Weights of a small GPT-style language model, trained from scratch on English Wikipedia.
Architecture: RMSNorm before each block, untied embeddings, normalized queries and keys, capped logits.
Training: a variant of Muon for these matrices, 548M tokens, 4180 steps.
MLP neurons of a small language model. Each row is named by its layer, matrix (down: output weights) and neuron, and shows model dimensions 64-191. Each number is 200 + 20 x the weight over its row's rms, rounded and kept within 0 to 999.
After each neuron's rows, "raises" lists the tokens whose logits its output raises most directly, leaving later layers aside.

L5.down372,147,182,194,219,178,181,210,215,204,193,202,219,191,205,199,184,205,198,196,212,210,229,185,176,212,187,182,203,178,219,199,176,202,202,167,212,228,190,174,245,218,196,200,231,181,204,214,202,242,198,200,147,199,165,246,199,222,223,194,202,205,209,203,191,182,235,193,184,232,193,188,191,211,167,166,190,213,200,220,204,211,182,185,180,228,208,220,190,168,185,176,195,202,210,176,185,196,238,188,176,164,149,225,229,214,209,225,178,224,190,187,213,232,203,227,188,175,181,214,199,187,194,184,185,178,183,207,217
raises: "ze", "zy", "ude", "rayal", "ż"

L5.down498,211,183,176,185,179,202,222,232,153,197,156,166,162,200,208,197,210,190,203,226,233,220,175,207,203,188,199,202,178,230,186,188,217,190,217,193,175,209,237,180,191,183,177,180,196,190,179,192,243,170,185,215,227,183,189,240,193,229,222,208,199,203,168,171,211,222,222,211,235,213,206,167,190,146,174,194,195,194,223,211,185,195,201,202,207,164,194,218,221,213,224,180,208,207,212,206,226,159,222,193,214,183,206,196,216,224,185,204,207,217,208,175,170,201,181,224,183,170,160,185,205,210,194,170,193,211,180,179
raises: "red", "roph", "rators", "ience", " producer"

L2.down541,167,176,193,198,209,158,189,182,190,199,215,197,198,184,190,200,222,171,216,225,203,204,230,211,193,178,178,199,200,202,256,220,241,202,185,206,176,211,180,205,202,233,179,172,211,212,182,204,193,229,205,208,231,224,173,207,179,198,236,226,198,203,195,222,165,192,185,203,148,210,191,172,204,224,168,221,171,209,191,211,173,158,197,201,233,183,210,229,232,212,186,219,214,185,175,217,183,169,207,199,207,198,194,212,176,224,231,206,207,204,161,186,196,200,196,207,205,177,202,240,229,205,203,205,190,227,177,188
raises: "i", "s", "aged", "e", "a"

L2.down57,207,215,216,205,192,207,159,212,188,227,176,207,217,200,189,212,189,212,249,213,214,187,189,211,192,203,205,196,178,186,161,242,182,174,177,221,178,182,188,216,224,200,175,223,183,152,178,198,213,224,203,207,204,189,216,214,206,222,211,211,206,201,234,226,179,180,189,216,173,196,184,218,192,230,189,201,189,184,166,170,166,225,232,187,178,188,196,185,180,217,192,209,195,188,215,216,205,201,203,228,172,221,181,245,185,188,225,224,217,207,230,205,231,185,202,192,219,235,206,211,220,196,198,212,152,184,202,208
raises: "els", "ments", "eries", "ered", "down"

L5.down331,185,190,192,187,225,220,212,200,182,228,203,218,197,173,199,206,244,192,195,215,236,239,197,242,179,190,230,191,197,198,211,182,197,184,215,213,164,208,190,199,184,169,226,186,215,185,209,197,183,193,171,225,184,161,215,216,176,172,204,200,182,216,201,187,215,167,212,196,224,168,174,200,204,214,226,198,225,209,171,205,166,250,225,208,200,160,201,205,206,212,177,173,221,212,199,170,176,202,215,184,236,162,195,198,199,210,201,165,184,200,179,208,212,152,183,200,209,205,226,196,205,203,194,185,196,198,182,213
raises: "tle", "ps", "jects", "po", "pt"

L5.down360,219,177,199,194,200,193,182,205,180,202,197,217,229,225,199,208,211,197,214,192,223,214,198,232,205,196,219,229,190,195,222,264,207,201,165,197,214,198,224,222,218,211,205,203,220,210,199,226,223,201,170,181,197,181,201,168,210,265,225,201,214,193,204,227,171,157,211,194,197,235,171,211,236,203,205,204,198,184,192,200,186,214,135,204,217,185,166,208,227,215,190,185,169,169,201,207,254,219,225,195,211,181,257,187,196,205,184,182,207,226,209,216,198,199,221,238,188,257,172,175,199,203,185,200,204,198,218,197
raises: "atform", "ifies", "ous", "ifying", "ular"

L5.down526,199,179,180,208,178,210,200,219,207,204,201,197,204,203,183,202,204,205,195,177,232,188,190,221,247,204,216,198,207,210,230,236,209,204,208,200,206,181,212,204,177,214,196,229,198,164,168,193,196,222,254,221,191,224,223,212,220,175,192,236,215,203,213,213,173,196,174,200,167,236,220,238,192,189,229,201,213,197,208,225,206,226,154,200,199,189,221,207,188,186,201,210,161,178,215,172,211,187,265,201,180,221,171,186,163,194,169,264,203,220,213,204,182,214,203,190,186,172,208,227,229,190,198,211,187,177,170,210
raises: " than", " times", "iment", " recently", "aces"

L5.down495,221,194,198,212,230,184,189,206,178,208,226,213,221,239,196,187,205,198,180,192,188,193,205,215,224,200,195,177,202,151,225,194,218,213,191,188,190,162,176,198,197,182,215,244,210,199,166,223,187,231,187,186,182,184,176,180,200,184,216,194,193,178,195,207,187,176,190,162,199,226,185,173,211,220,170,207,219,160,202,200,205,232,205,181,212,218,163,182,220,168,174,183,201,217,205,209,207,250,208,179,189,194,179,186,205,214,204,201,182,188,189,189,205,204,203,210,194,177,221,194,201,168,187,220,179,191,196,211
raises: "au", "ault", "ux", "ira", "aug"

L5.down33,213,212,193,210,226,237,177,207,181,176,191,233,216,224,192,197,240,200,185,194,228,215,177,173,192,198,209,196,208,196,200,209,184,245,180,172,205,189,214,204,232,196,249,216,201,207,180,186,172,199,203,197,216,213,222,181,187,188,236,207,221,185,191,229,181,173,150,237,175,204,192,247,218,228,192,222,184,222,187,197,208,225,212,176,177,200,201,182,224,210,174,189,168,190,213,231,231,207,191,220,214,178,236,211,217,208,193,172,206,174,196,183,199,196,154,210,200,190,178,166,197,191,221,203,218,221,233,193
raises: "ities", "oman", "ace", "ential", "ately"

L2.down202,200,214,202,178,168,219,220,201,219,205,191,206,219,225,184,184,211,209,196,209,197,202,208,156,202,199,197,200,244,192,173,196,211,199,184,194,222,194,203,163,210,198,217,203,188,176,213,169,183,194,177,184,223,182,183,223,197,170,258,224,210,158,171,191,220,217,183,227,191,191,204,223,213,218,191,209,202,211,206,194,216,197,169,200,200,194,198,215,236,194,223,174,192,239,194,209,217,205,191,206,245,213,230,195,234,224,217,202,189,208,208,200,164,246,240,208,147,216,203,205,188,216,176,206,237,185,199,198
raises: "ical", "ics", "ted", "ually", "ight"

L2.down120,212,197,194,236,218,193,193,213,204,219,208,205,195,207,178,197,214,203,187,160,181,197,204,233,218,187,198,176,223,165,188,225,188,212,222,217,219,204,167,192,217,197,191,166,189,252,161,183,206,190,240,211,195,198,206,175,197,216,207,178,165,187,212,186,198,174,187,206,183,212,200,225,199,207,189,195,208,178,178,224,198,209,213,178,215,207,237,208,204,185,189,208,229,203,186,203,190,202,185,204,211,176,208,220,210,209,171,204,185,154,200,198,227,198,207,176,173,202,231,195,180,183,191,180,196,205,175,208
raises: "work", "head", "ters", "rayal", "ies"